Weights of a small transformer language model.
Size: 13 layers, width 256, 8 heads of 32, MLP 704 SwiGLU, vocabulary 514, 11M parameters.
Architecture: RMSNorm before each block, learned and rotary positions, no biases in attention or MLP, untied embeddings.
Training: a variant of Muon for these matrices, 385M tokens, 5535 steps.
MLP neurons of a small language model. Each row is named by its layer, matrix (gate and up: input weights; down: output weights) and neuron, and shows model dimensions 0-255. Each number is 500 + 50 x the weight over its row's rms, rounded and kept within 0 to 999. Numbers have three digits each. A neuron's up and down rows have the sign that makes its largest values positive.
After each neuron's rows, "fires before" lists the tokens most often just after its 100 highest values on Wikipedia text that the model never trained on. A number after a token or word is its count.

L8.gate518:402538467546396646512507489536451393543564547492469590578534495487536495425454476459458434526521398408490451505455462455487511455488478434526523389491448477526471491511431509482499481467494400492507445505494473547509504457452549487542497493550498534492526499531464554420570418503517529518547556514511580487570544531477386509452500452498514516543504532531475523533498505508505517459565536564409530454543483437412484524450567457465447496525562527513542402404410589502551446538466483474510492560401483438403478522450499557406526509476578524598440429430525505509535505372463505584487480494539508443533555393572423507598522494505431570551501421620523581515461452502434468546565419500446532466489515571538579544394498521521528498549463546466464456599590495486495571505551475
L8.up518:533471509496567476457479496389488342488468473445477406477490525470497486467461453491498468485455574449423475482588517503491456524505497466433444488480481497447554515409466579495435550477593532558426486554543542505499449471426542438541478583611554522479544480431525410456513485409511517551490547435536491555528520524539466426579504577470429555494483569401496470477493463520567505501540497456459481532553520478485445512397424578556440579534553490409489511490449506527522512585548521551493405478512480435552434508528487499521520481540532507442588458484531473581578447436594607440477541492456539500530489570500466537372492386497510407561451477450476521589470473568404446527499483434605491539425560499582539558526514520426554529496375479500565455541484465400452539508564511
L8.down518:442524557525513437481490507515471500475484463536597549492482422524465372512477550480465474504563567499545549552450514511515588497494537453419478448442409537525531485547514478497531531474410556475563549457498464417440441511478482489533596617502586528464514511508387436566526459414475441522428550561533488492524567486474502567467437525483504650596514541603489536470567469465550481518547483387544487450502652469572419595483486513572493456510539536490504510438565502550485528493472437462578431465438529486503458567470500545622461472491477488584499556544501484411493466510571531500552513470472666492473473505617451483474447521524568540444508499510511549574525565427551510482449456448483489570434528596471570552565477474501387469482498469547447451504524448501416492468455553
fires before: "e" 29, "ist" 15, "d" 13, "ed" 9, "es" 6, "em" 4

L10.gate621:565468484506460482530485565543494521514406491520485527456412549422530469495419475420523606500431557560561456577497563510515374554429482466458498410482532526487539526508466482566458482541627521535533447512463452524493573460531463548548499458513528562492485493505531496534489423457465456639546536490546445457477468473474483448494483401465457555523471464455513467469554458471458612493489535553486463563430352486513559417475506441465435542370498488488601564466505493525422472601484464476477503579447454469519485538467569510488527542518488476443541533425448516486511552418506483509480504580523505465363426460513427560569537421528473478566472471580538436508534536555485455596426484468447598559537468446591547521440484537451490476585614493502399450590551465500475482577502467
L10.up621:457561502498486519499507503412425446474530464531521507522444504403512512483486541493419426461531467503521440430491416538541436573518532345537477440492505434480533469489660582523481520446457432583559381492489513527450542448534509562449474488524441589554439519525497531584526527443585559464524514566533560439420487521505484403492455549537554476517489516473542454485488558505508540424543562486451504557445491404456433607520476443506420486440506517514392529511486533483517561500483513376532565511551474535529478488523567485492536565546465460535570423374463545525523564558516520493515501491433549561479476564508473434503526381492455529505521376469499505494461445558463565564489408597481501474558516416493477476633452479486606444511566507460480476525469491437397542441468439
L10.down621:446529519557518519567565582522499596427417500458524469503529501422489397575460532424486519485431478477491479505536472561486511543545536533449511495515423567538503472553467526553504536484464489516530482473495577474443466499514510474491449425398483420538555417489419521495562528482585493585539448471423527483567506438478515439459518487499500560504548497554473457455387519388512374442500590484501585465475568493562501464457532552478567469466409479576535515537541579429494333505555487566491438442416579433507447638518499397531456513501575502445465469518536428406486592475545443517520523479430503479474484502455515466549595556591450566511475564471458446458575426476524489418546489449461493485531450550522525616393496563453527514500490471478552518550551570494452545500427472
fires before: "e" 38, "es" 7, "re" 6, "ing" 6, "o" 4, "en" 4

L3.gate171:475489484522549439486498458456442537445524502564491530495516468455374465426536537503457499549572469391501520485475553501497518529500585521423458481468438517483421598547531541524477432433394411492564507484531463513522564518534498526517498526596457487532428402580577523541446501350531475446514464484483541482450483548486535479450573487526561501470509507381449479507498521509473470419527559570466514533549503547495499524497532411570521436481536597524516529483481475557456494648435468422467474570416409546573455567552568399516473531586441510538548521493530516434505477456523606468403638560438439469536484564479392407497465487542465472485531454602465464475469547506541477483424442452433500563575431499456509523465477554549479596499486429510447528473406531501549499569520532
L3.up171:357463488499564441450554525529487510535473558482478518521518474481484427524483560516564546549474432430555565435474544473477482516527559518437459465491496577487429481493506546538402464496422478480549513506546452530571517544487521580514459568570491487542411504513484553490390521433535536409483525529473511504441571516533509507423498402531558439513513567389470535534479543458470459420556527630432558537580527548478534459514471410499461489565474516507457482492508503510528445603429541484491504504395454589559447550517515452541417443471500528528476533457503488419526424467489566476405596562443515457546479499464552473518453511536503456508588492617516500458591444516534519433396527403482483559607396513457545490521484583601424505485528450499559506430438620473481542620542458
L3.down171:499530498477555489585504585557583477555443519520562485556536474539547437541535524520449524483425382468475468510437524503479421442647448371467469513413556509535496514337548524563495500560467403423475518481509512474506528495507480478558519460526544505544564538502425515554440512512414585561548487518474491517293492502525509629453496481474539540507515569546480438543478468532426471505535509506459498510489547415475410532393457490525449454556517471467478556568516456524522490536580545485438499436507511529494496436609452587568441532486468497485564554423553502548656506617504537463530437589467440463542486458470524537535482484498470495589506517513491390555589535539506486475442511494515493535622521531539487529515436482524492451498585512536530455521512483461562530570492506
fires before: " " 42, " |" 9, " A" 5, "\n\n" 5

L3.gate576:439585599468504531474511405430401500479424533531524532466520502508558449574496489472527519501405460550513540540466489496490484512401507455569468449480510534571507499547426459464419497503561491560504454428574508473498528553534357525463389535403532378463456484460474493525486488510550600516584524505512626524504526398486549530497466489509488446466442555466482523472398532451461462432534554501509593484535491532458527466434423481462427547504445526483464500471480574405634524515555523457400558499509542481598579564531460501489447644489517513559444498473552442471512482552479406509518488452481580457456402563527500494448460476502484577457494433529537558490459469453451583409538485478534510477491377454503584522439522549411530476439567531454545542488560494494410498483445455
L3.up576:461610579474488511490471403446451496427508416555541512559512400504522422525544481507555495505442504584547490486363500541497574413440525479485496464434481487496553606515397472504445484431590455529495571442636538588451572549558409504405422536457509500375516512455442494464505590486585490541568505484541495551592474431461556544442457562451536435471454461524543550464456552507452453460468530450443490464513429469473497549397444437471488433536552464528469556484532502459519530541536472433431536511503458547563547555504459526458475596545528467517462512455557435527568462558490455538463489455494594494475479469506534499394488497508555518482534491466430569492412526491420503419495482482513468493554512431460531501444535478423448516457506496394569512473539474478320465507457486
L3.down576:492486632402446508542481400405446493492512520509517579518545516476506460430516428457511401519463442606464525540484519490486497491347562333484512579467467481565567590495394512568462466463521508548471482538505513489434515500445357533432449557362558534470541510446441505490496460481537433547506467501519473551353538309363532609488466517459531537522504534466528472483553493502460496397488462433424494560546509463505477524526525418556453539520540514465471504514505479523545480483470530496470514548551476492534514504478504465514475552589547624459487508561438500546518542477467415526557500539471590458446470497505431557394446495526489559497522459429554469528457521448488549532475521501500459456494470557434478572549534471509476453453525530531544510543487539493445514422482512
fires before: "ent" 16, "o" 9, "i" 9, "en" 8, "ill" 8, "ol" 6

L3.gate60:508477576459525486503509534468421539550488517496507474480445456491462539526420479468503600469512608471489557545455474543399539483517466423450419410415548491476516449538496473517499521444445427487502557491436450516549563546509495515592549464530385546539501494560476545545470524531430559523588377471570504488478495475531518447441527484488472573526457429524528381452556611566446473480403476438508454466567504626559467488610496518537536530562557525473534460505489472446551546557526564520504517542483402497485418476446470442498486478382611565537448532418549420526473446519485444469468484532507511500569471571492470402469527403502511571468524478538378522583409547550550461448468543466522512533510562445526484518513488539601489508465393364438520529474483506509618541466496503
L3.up60:558527526440547420494530551397458581531489521513523500482438445495612569497450491484597579458594597494538504483436416483446557536563505407451421434446469452494510505573520540570447483425442468507517539418469473431573493553543455481524547439509497529530446450549452546527489503555422466535522471506480465460461485498524507418438554517479561538464520451515530567528442542595501483572401458565475505499455562591451512464551495456517503521531540470520482443454467511464533535540564572425571494486451489442470448453481396490452496432396599544523441532439557497527428424528489427545443468537522404452460435467450480425499554415456542540473445462547502500550344422537503488473504498496554540484551501512510504612553424508562561407506388454528517475431482538581531561538554575
L3.down60:533498454486489429570472518407487503549420543529438478523501495514533517509529584454483496538529508433395561525465533535404486518644552425473586463394516476502488502584548513499509608466466471466496550519469474436589389509614504482539488506519481530499589500541467540550509574514489562479524354479504544472237498476497485501504489493438515497420510456560577470499434543517467535482420509408422388498480602548553532457503452530545500511458506464474523474541532501484466579470517486521507450472495448439458478508643493471526465527471483561492483531460509443538510454499520424471444449547492547463549437525524526415593601490510507534391581491496502522532483481511532461558440459492506547429600578429419545509450541563548481503475428489463522484470507488452499443510551530
fires before: " " 36, " S" 6, " L" 5, " A" 5

L3.gate372:474526617514618575526581511491475499555495558461572370481418544577605448506470508434471516516534496511400564531478450472406549406512475455488461506451450436443454386592497461459552447478512486479552468563453497425536553452459503433472479500426493539450484507514488534556456420538433527549492511459409517518446516492481476462548512464558497419447568474523490475502423520423450507452528463576420513550503560483534396459511458402518519508530437581492452509497480456431417477572508499547525477516554492515496422519459451507497509426512452521473482532468563555483520514578478528418359513449527569519502454662464453479550570543547464488532508444589449535510402491495500463399522506458534665554539402485452434504449554506504465507496540537560508527507488540425526510531505579
L3.up372:398515620529590549514657511495413542477474503521554412489388504555620466414471514468500553561524561511539564480476474499434469475523497513397442456447444399458413463486543441392512446432527490441546469538460471480554556488407542464441485426469590492479502514492484501521448554536416536513532496445479519521481571478369500535551545462524461426381562480505507578449419540489467481453472470537482531553484443460484513489499483396499559484570456543534474567474519441540488478584456465507557487434524437542473475526521489533455530424503486568527500470473601544534496488582482581479372572503483564475463462576438452466496563511486443471566470435571503564530456499537483446431468478432544634527493393482470401513446481519459430461473441537484491495486495528494543521538485544
L3.down372:512513458466512470564517562557475493502493536493396506643435451559575470561497539531412533563464573577563539513436567465523495588560544437546485455509505533544542493524549506555536542348483487507496469466515399536492528493411512540459404527458546504533553425480558477512493535567476565498490462458471491540432513524442505554420501437495526537506432499500488465556429599493445351432433465466432524473480407476508598460533475462454506544564467527511563520427510460573595523496537501426498489496556509453514458498632502582552497531510577617458509452408621467572518489504494437482495470485477521630558537498459548528515501494423455517505449474502571540517478482463494469505494481438593516498544489547468499424467442476491482521464502394491411602537432577547594550533583541
fires before: " " 40, " J" 6, " A" 6, " D" 5, " B" 4, " S" 4

L3.gate152:506455480433570527474521480463484490630551500536595427536448426476396527511464506517474489528579571488477503558430448505494530422420522435585566337533546521484412568450495510454496506503519395496525532562527435492447496547367469427463508423444438513532450517532497414463454457459532487460501442449528448480547425421456525525505510507437527458426453559469523533442510432563427553524472465524523466475473445454470446492496475457527538524574569538507526590541439466532471469451474464508582477473494540432487525516571472488446498366507471476501525410452479406447499482542470447511540541487472445499436453553500485483482390389485416479571518481551512606503509443496547481469526478528391493490552529546439503410421538528435475590656480498450532555476499493529470483588407541
L3.up152:562500449379504419494504604468546483628482476544597507436487458465531538461523418550487557547546520421483488603506522509474456395468536412540579405491596580427518540471546502456474476577449512545521479460531469466528494464523492482421489383431394487521384490474455443462458502528459490464481450492468467439513392480459521518471487523479500461508513573458475458451530463552441448434516525542630519432461415470547444495502508547543566464571514572514581576470484482472529386462498533445589412434434438509542522491497435465441420434483529590543520481522510422496541511535446473570486544457515432534501426538445472494474446510453334458557509497505438480506539528505484508443505565480438475526546570504468482406515531526491426572577446515437498536471492525485525502621522522
L3.down152:504516442443474457562527539486524556576333533559416530446399566517545659526510498466451460527455472431495543498494514613452474473426484427497459464480514535526541518405440426488435456519521546477476486556548369592492486453548501402498542498455511448478564509469488499534446488543456500562473464523551491460596464536449545532577456447398466479564544600568463488530544560544474450457553532627529556452544461532521405471524534593554398486562475490393511605463470497566445529504489495468570515452567402455444456500554479422499459490477479497511425534495489431473437563507493501484444518454536560582518520507442483531496538494493392447575474487476442381487616501542534524519493420527470509538510533518460447519442466530494465534523520499503570462455507568578423500490492474
fires before: "h" 12, "ab" 12, "r" 7, "er" 7, "ri" 7, "al" 5

L5.gate639:507465542418571487361445530539574579561533477495448518459588479487564468562383504456503502474506511469507450504468569540535390521448447545591609504466411476454527445429517529538474460465521465530427568445525517543517473483527547416454562546484465553517442467503540444579477502554461469568517607554544436494575453539433523553434492526509487552405524518455558445414554445407481565450503547482458461451418480522525603532469451514524492542512501572441538492480518613524466503486492468466525367548573573465462518519461415522512485496505497511473506359420486586479440508503456511419498574550544533457489509457449479473504543524464438513583456500502591460565493481446564462497493558476401455487593495575547487519546522499470570496666429480468507463529460545482494470578562513
L5.up639:505396435403508495372563393444555531525505516530476489433481395548530464552545474457564572502493554518474493432586497528513425461521498396552558552440515391445494475496497367447528466502435425488542531533565447673553551479506495405500534467483453476521523566494536595410468566516501424537558486516542535484557475481529478514498381486498508563482451500570526477425495448476453608465496524560482556586530525487515477434461443438515505441510502520584480444479446553496448542421465520511516426538564508469485472549432461580487498453523630548495515479544568601481371498606469450409539575558504531538542451501491515503485491450438508558555495443452620483571463476509460477478502545487519521470539527474533493481451488564458530457507485510507470536522527507435424495538600447
L5.down639:537563534480484463525478488466418573447645615448462464472521518519423486560513429523486510438427485561456569475549488631479502500486487455505546444467455525540531581487571454563524439532475523599607547570599493505480513518543466443403458538484498484505495467518531538529477584561480511454486422558477505499404554509507508473468483477538488499495485490539444452558494466505519522471473529474473507488594458504590440524502500549517487508463504515548551484518453503582465480529501509448454587441601433497498540488496458473481486394503495592465552443517480526565484511525526530489532470527416479594548529502413566456450501492429509697638476465394499427440466608492474542550559558469444497529542514471591522602501545504449595426444547435416561543526607435556488442511549519
fires before: "e" 49, " a" 10, "ing" 9, " " 4, " the" 4

L8.gate538:545524428473419578460490508387520572577509534488553433549433580436474486456546538454475510563509595509568471433566545505432487491544508522387402474484494450564543508623532538483584499424580535491489550517432469468507591454529478514419482481457632525637557570480564448633380532432451552533556538479438395574539506529522418469401532439524501454481486530495508588519439503462497486493579461489461523492496552492540479448558471448504451489500583497496509490561522417571503516552468515515544450471530536447583508526534510543579512469497468494513546497395478530461392589501373475427473531471560454557476489530499517461515549508483454521533499555563514496508509529540471538490491579480399470578481451530520627565581540528516514490450581520559447532499526498461531466479487530
L8.up538:442496465511403469519600496488480528524543498478633452455477449475571543506542524353502598525482456487481550409527455442450492429477451458458539515561514537513506533497462493486560433453512413556525516505529481562564477454523492584506487466503558499425423526542517541607472485578540519512557443466465445462459487490438448468532563503471525466443530516449448483457426454473557486490420559557567546449579576402453477543544482458408465506516454505494478515502514580437453560504469576500489485517502492541413527508422540508505608411509599547488510509540488451569534527520561542443509435495457455457477469568468476432537519475518510506510565574493414560496503638397447538471641481499472419464562541437456468587488458467518517486521409573522455525452391609380536438503536420
L8.down538:476489569485652494442530457453493585517579551510503582517490528444465560477533527532560467557489455575673508470563524508540507545471499449419532487478542566573568619514460563489478501479523527461512355544459479552496485559521449526525414431456534474501480423536511550507500460400492550495484451544508562503635503541586483504546516529477484441446469496464539477429574480495556507491419496586470561525495496443520444516535505460468582512462528462432513553510592525449564525455612507523557558455458478498474434556544500573516512499503565367435581495406541526523489531509513524519574445477552522539459419480561508481487577431474476504471464469543521537469580590582516440493569488489488534519537497530497550449435577434384399409413553457475489483559565456468430503527555468
fires before: "e" 40, "n" 12, "b" 6, "o" 6, "ay" 5

L3.gate693:403500586487508555510482484472434491493533424531576368567477433457489533478481556451591447463458475566444472438487521613505383472577518481531526443584572597470521552494503498505565467527554459492537403413554461458526482634509495516427479478440431616481509544554418414429501578497448517574454530483574473451579458478508621551497504582496567529425497503459494407469417480431492504499418471512545598556445538484542476576425539521526545532488518455528473457482575557538437507536492484414514585563500542513573545475492444505509570510535501503468453433479454445590532489547524522565596446466468432447448449540579516530466559462519495504619495486478475550488486492514457527513423467468443503504562461527494509484453419547434463572551464554576545538533521428461477471468505563
L3.up693:390545527404484485540455430452427536436476451546571454501522459412423546530584499456591454521434482549444504451474509538414469495484480482550544451523507514411535596435469456477559509470502446519454473428550553466543541621486451488417489516414442633458548584523412437374500572585513465458491575434556442509533457509525566577502585543498536514413513447503488455519478508498474523507458491509537568503457559514546458556442608480526563519436491491561486514442578566538476557477521520450556536528477512522560557482503433568482503413525552479428493471556556435536538495569452485609545442583484442490431498518596533514476561523564501488561573566507516520449476496563458577478504450532407506525581448478414569456491479495433485569624531508568517504480482439573484472506492544
L3.down693:475463574484454505536503419538476506534487495490412509501519576563550474523445576507538489512495482611444495551463555632559463507390437495625472427547502509558456579547501612448498438428455472475451467498542464475524485519525529517497554459392505438472494462407546472446525428536472504493461505487416460521543515591544501493464507454529490508566483631450399510504522539470413469494476543495470477430518476622569465442560476525578542484520490459520487509425478494577437480584498442496567479527508493578611603521491412502402547516454489477487581427428472540467416432525474529496535431497464416560607449447488481464449461422467454438510524479513470470442477485432493486516526478487463396452479405457449489527594457491462434497453498479458453462607574409556501448554529580
fires before: "al" 43, "i" 6, "ia" 4

L6.gate326:497352513555432575564461513448503527532552515431535494550409445507501447551508479463510498500479480456624449503559492468542566444467527486476482525518510430455504419458504467472448575498459508524490552526518463477436623405465427505565441552541510484481488525444525453430497527465529452522624480556611391462473552455562557595519418459394467598447509499487501591507437607478438565528419494421481540477430527458513515533559437534497474499475554523476418520476534549460510562638523477378525418407496435484524436579436485606482549476568551458463492444493555520439472554445506542468484581436482498502473470519524450494534489519557506443422528437471530562547483428575459459509496494576529520411533511492518531529446490537540446536456562393486531512507497445462424541430468467
L6.up326:604571405503387534509412514457476444496623488494462473587469512519502564430561540504509395513522433480488449511505520489560460508524460515421443519540556430455444415481497552595436524411492403513465514535452492444492533508486467477569523538505458557521521440537534483512497509468428481518628475517453460475431640532527476518430432458492557513475420502513617569518440427496478483482518529471534520593378497449510456499603531482463454515479512478507473487430523457517545487520561499468470525473499587506444616489402507589558481432535446537481455435505581436398440495373413544586388568474514484553457526478483488512524467521533512543433533468450500527447445500524463535503510400545479480537487526485572590549517438479516449643412517501530495524455459447515435520525519489
L6.down326:485492456414460475531480494493493495515455592631593467440588517501532565548431602446551473522434500525492495502490489504456477479507548516503461439450520445511548448469481507510486463547488531422483483562427582550454453513538554530568457541473550516474575438443438566507410461527531587618484501583562454521585530621547503485460477477635480515472342485561489631505381574497538480495564530471472519505507476564554487502476474484511455461496472520411586492525391556432489562503520493415576487507527511535556556462432360492490553450439529430511582445544508445499518478498531515541558482490490507526544566551592460541516421540466518554422544515472538512485539519531555520568449601426487496523595530577453466501398544498551500444436576533485440464565509512468483527489558473
fires before: "ers" 22, "e" 11, "es" 8, "a" 6, "id" 6, "al" 6

L2.gate369:503473473492432575569460507514529552465505448508513494482542613448480603495647524541497470538405533501488533459499462540485424543488467569396453437476524584489601518565504530495533566482568472524559436534464599488522497585399513416632512482452481553447544408497514495545491596417459574527510485520557484407504519469490478531540566585485519530520533452440500441586534483509486490514560490480448519547492526560540512427535470557452528383526503472481430440428517442541498459473485514403493487482429527515531533512561597481670453483471408481466478537548553460497444521613451548469463515498501611544503477463550483504458451456469532503542495472570535536451446461613487524471488505437512587525443525414537590562423497541499465601472526584426521523482523469537500554550564554
L2.up369:510468524526456591538502528474537529460486449526478495534531603476370659559598524500504441534421506535506493534534462510454432549508431600440450426494507525445552475509486559476492575455531516556507443527511630509509494473427538459548534470515461572438513440562533488538546566457561507573498534572475452391526506468512526518544516543449508565487502483533571496587465438534457505474557506475466540480480484526544496481498447473464516332591540446439454476428523465484504476453502511451475502530412503546561519480547602485636467445414448493521486507598512505459456488650462539461484492499476542562561533491566499547479468496493527482451494485574514485499496444598434592448471511465473611540463528477471609546474513520506511584482554586445614543453519416579520538581591545
L2.down369:537438521463432399524456542588519458439497454463526547503507640510509513482554517538566419477446448571461516416498491498436433508390582525458459471504412522500610509532483429517431473434492536466551444529419550489479450547465469475593604448492491486540438462496463587465533501449456545510511472547556440458474509442499483446481488510409539436511434494443581483659607465502486541460587534546433532547499547536496508412445460555498476505538514511395497485475499401483530524462419548518602527474514497621468506456572526461541538456424450518478461517517571478490476507499423488419386571452546553515475495541543632448416481502518516427568415395458538518529530465556498489536513500425480533531418454505574513528505527428498529484499528527556537573540561434460517495553507578
fires before: "k" 23, "al" 18, "i" 15, "r" 12, "ated" 8, "ial" 6

L10.gate588:466494564428595447488488505456537498531417464417547547453543464484519448504579550428548501447481513486569456384457478446492459519473530527462640485504492518499564457525500547487462477466439381502587439541440508418532520553540478428463463388419465475498411505493480478596538485416454492468509465547556525480567488479508421504504574522569475454477565506440566476455551539451467510475437470436543656439547511454480480476493499466516523513490489534565385476474509507540493554492439502442466495538453500552546437545526459466508590485462453431451458527435462541551352557457403572546508443462484472452522541427447555526522511458504465495572558653422498485497509405491598572518435525501535413497470429488537505449447497547425535549479596462531484619511495483450486529453579496
L10.up588:511458544533595509439426556571501392550447469518499462536556508586546438460531463425513532464476493408568514523438515571386596477522496508433503521540443450534453558528508472484489451555464447536573504522556541422420433482487416545477549497504515550496628562522413451489555415452483522485600502538483482380609507561477482524543518474516528524541499503514509406574450510460534492530489533484511480500587489538441526481430495496573503506459476396526435623485403495512524463536426451524510410481597520578483534616527514567476484514523469547427480525548476421432499488580420497465517527489448518371544491544541509561506574436535507427495592668476465571409461427487506551435456519495541496523576487539521527527472450513548521488502517544510390529491531550502465483530466558
L10.down588:429427389472487559485510506446604536529520449476458558608536492476496567506521478550537554460521432516526503484456486456546440522512502530517466513545521524566428512483416496534584473518526416444501465544505460446510401581442438445486537503488549403510434512596426436545545440438500487523549516533519481482586325434418492579524527507465539515506508470497538492419454467490463547568490476525533467525535559501478423439481498544577505444544502521533565596515504567500508524555554445528519485483550402506598435473547487516529555400527496420380511517505439568537480515502434512520524509500495413425453445565412418535524421530507503396520495514456542503486545518555566398513508512543458462424524455430543571415457377538450600497490452485514494477483455458549423593453509626
fires before: "ia" 21, "ian" 20, "e" 13, "y" 10, "ent" 6, "ic" 4

L8.gate428:453495528467468539459486520571507434472492463453441428495424476567530618581454472435464559412451487427442517420513596567509426431483578476478450533512525623475495494525562501562538537541504440476459574547486523482464472473588424489602515471540485470458469462393429464461566488489526468510498431403542573504598532449486405465530499542506492560561545441536538475473547555484549518587511479382541545493468533521397476500460556486553409473536528471468466505417535534500357538508518434571495539516474548496457595444509519583545498413437496518557485433471511505459523475481533475506497572378512516481508422512457543628506548471432500419549592513565447489440560542548390554562474508554536502494531449531531566549462514508438421520510479486611502573480501557527488518493451437
L8.up428:444452474513418576541547507433489523491431514482519514596437537557479529544496512488524480500492621394556501473471545548579560470442449563552489565511441461473503513437393424531460446461432492541519511475489491501532532558472487519390462473577540476563464509433665442466476560508604510552580461526417575531451515507436471552521472500472386391570530498491512493543470580433434477496478445586517428500492506528506492472420474505487453488484507516523500499584623425485541455488489500494550512551550435470534574535531432550374508570437536502497438421557394474522493587565527483498392445395530452425503513489594562528503531482521528571454504455521548480574503482427465533506484523463464569479480562542511464530491550541457420382583513595544512478477521502445435456460545490
L8.down428:561382514522530488548553571489518500548492597451492431548518512547573559537459527515436507418539549480567429444519519422529636549416500552414480472516477495511512514560471440383486445510510504546471417410506486566529538502494422455522579417526392480551614486520547431512586550547465459578503474443419551426542500521468449458395531535490404470510495501631420481481572427412518586540509512510484550476498475514469574515446535468465459510481505565508457556459387449544500483466559501494494465455502560518540583420468503536489508535534435426441420540528505532537523554509525419475560555392513407565494562407525574532528442573505505555560509533551527538521494533513547453497398507483487507437452503522465474509584548517464519469498586437429508483419499501533591543528559525
fires before: "t" 22, "e" 20, "gh" 9, "ter" 9, "y" 6, "o" 4

L5.gate339:523455517531482504615511528449520478338489479571503526490507475468391518471432561455533497435599527480477542467507525532593494481564543474425544394418443478521556468516502508516555514510452537508480598481544382471495446479578573534503550417434527528536508463485506455456473538534502517545531506527456558530530475419510570502524483498540555474423463503466429565594500605423511450534472441507522514514562541452426451504457522441453471536541506477418605448517559572503572550513489465398478557463545442424490592535453443432386530547422509571445577507441428475456442549509470442474407468475466495421433481499457487584512576496532543509453452496592474521512505545532465448540482490524519517541494516539606486556419601482349521579532524509525524528443485512537612540458574511
L5.up339:570499520450494517564486459510477376496489482579527515530442407377470485471497591453543517486519525521499465464433604649521506463571490488409605478507480501490497475579428487471537515511400470484458587485473429473558459508552448560501411420464563489526541487436552561506503600528590528437485517511400520552511560551518519469519584424512547513493449516529450495483428458457584540502528425544481474524453504440513469434455448382465521496573450485471588448447541476481535569397549493482537481466521436550533422524495530491427486525529518479566471552562443464420487610551564510555553502571458538498481540556548501537496485547475578526483477479667508547496595457579511497501499509506522555583451499504545516559450482557462474480550550579541546509473516595518486597431503620
L5.down339:604487565456442426511476567503507498497472476432538630462493554500552534525491435515505546457501483490494584610588447412559472448548505474503493527509436415517482438466543473579553568565464517429460496489553368471523462549509525516586441452496432450530587543505598584482443537471491464531512462542482589557538480446484524503500524525413499509469478488487518618504497472486520468440504615477529532441511504503564484491496492510576525453441559406577430497516449558510507519480475570581508547543576602484552530508468490405463549541471535450483548530466435540498528477535432545507534380534538552401492426513527547436512546451504491280468465451513486456490412501417476475598484545421528515402592552485543472488462476493472507496507545481554464525429450451512600532529522449
fires before: "on" 48, "ed" 9, "e" 7, "ow" 4, "|" 4

L8.gate390:540472514497487432557553465465515461561429487388539512587440462519549498523520549497560468513450580541472423596426541386446484533505542604522531409528505495488541483506431530455424552496499495602471477569519592530521420519542507515485497428489487467450498392451440539555519455502486543541421510500500589351552447487418441497461594444494395505515490499439493393466558524534568511390524432512485455555447512498486509518517534489531502536601543536466443544568539529486489500408513491507479456494510494533513429465500543489478402402469465471511492514486389542543522476513388541506426474562519497403486529502504485498555528442570577527566480599540433432531501447480470491459407495431424338540508490464458452505506470467405541426548533528481444530576472508569550590518467510
L8.up390:480442443589583473475525444502445476447506495583437556543497414556408529532510448552471507514549491552461456489523507479411507500404589431502571499604526540462488479558510520514477513524466385506525569528530525516567428453333402367533487465482482502518497442593518582602527593491467469507557492555462485577398556527497485532527517484616590492506470472500447470510497463433448510477453495423551544573485495484491501581490453515524438553486519567498447446479465540589453488519472561465519471510512412513450425482497610442542450572526457500513527405510500453477467419552414433541467521479475564521488412475413489453451520525573443520437453498485578624490426489507491539590520426486535478545505501511444563526387512567482441480510520496480418427504522524503532462566458416
L8.down390:479400496568561466568504465494554513515501474653411464474441454509471557502503575539498423539478405382510511605531512437470529553487585494569389535512515408528483450441571585567517589470523513568463487519451534553606470520540473457437472548522486468499464555546575452543516460568439568544479454511535634443582491540480561523466419350456511458515448486484545545422540475491495527483516490569466475548383480411452499579531489456492516467525466533466509443419482558487452410553569502530450553455489478489494482411456536518524475453531537549451549493486445497500465480519372511561527551500430452449467556484466520468465463505537549551556533467534537450435518511597513482582448450486524519505485440511495629570513470528485490500540519427460603455504475464566487592475591478
fires before: "k" 27, "d" 15, "en" 11, "e" 8, "l" 5

L6.gate585:550417532481641485547488474532454556508488434477525520494495434383451470523519617487564572499502488467539491489557547488509457480515486402506551553600539514557514462478551516463487581562467460494452468534507482503575498487457451566606406381424523476507520524580551457564519480492488473576515512469510617589594467500374491497518495504514550476540565528518462479529513500530487575489451428579607501554490528507474478509472530557454441475485500462499609380485415515539388490496446572479496566576485594463471570598506572455515541489537360540491447501445479495514440472562540540461536453456470542396508549525546455532492466485448498506438398464525464482514549550526502560460479460490420461456416471466559481563437464444523496555401478535580539551532474493467462545603468421
L6.up585:542513508546495511486436480543522463546504452429494519550589515538489494520510529568395552502538446420480528458570473521497485547481582539408521481535484484442542467550464501485516535534484590446535488440445553415598483448525491395521432434468504457635558501436554494515597461515385532446449472494474654477461449553469464554500499488446440443530584478436453505502530457497505438458468484545457500519390535448485469546571496478426427472523509545506482450541581526573509574505564552464538521435546507491519532556544509517462511558502421541468439375482472467486542461496520635562534456488508433505505512463516595526475594654514542428513413444530422507548440557621499548509437514546469577566508579533536482510594537516463476486501534574531552420481544572510476497412583508
L6.down585:516537584448605522510423526579528567494524495429415528541495579484482494552425523488490488464584538448490489551591520451451517561628508401517487548519443464472426485505509454483491534501535439446465533536480484499600489541456483553572469424541521500425511602600540574447517415481551596603542438487517511596500521480393543481533542482547475478586427420531457589539474499552523511557523461508577516535488535540545414465496522532491537459471454411551468530463482466476485488452520682530519473410590561467567536503394512509452496406504498509494522515470550517536485467544550465480447469586491543396458493475541544552493441524503447414565383490524472529411584435461437527548581539437478467456535520410565509555455458506504452517448569471503527579448480475492538501546470458
fires before: "ot" 28, "on" 19, "o" 7, " " 7, "e" 6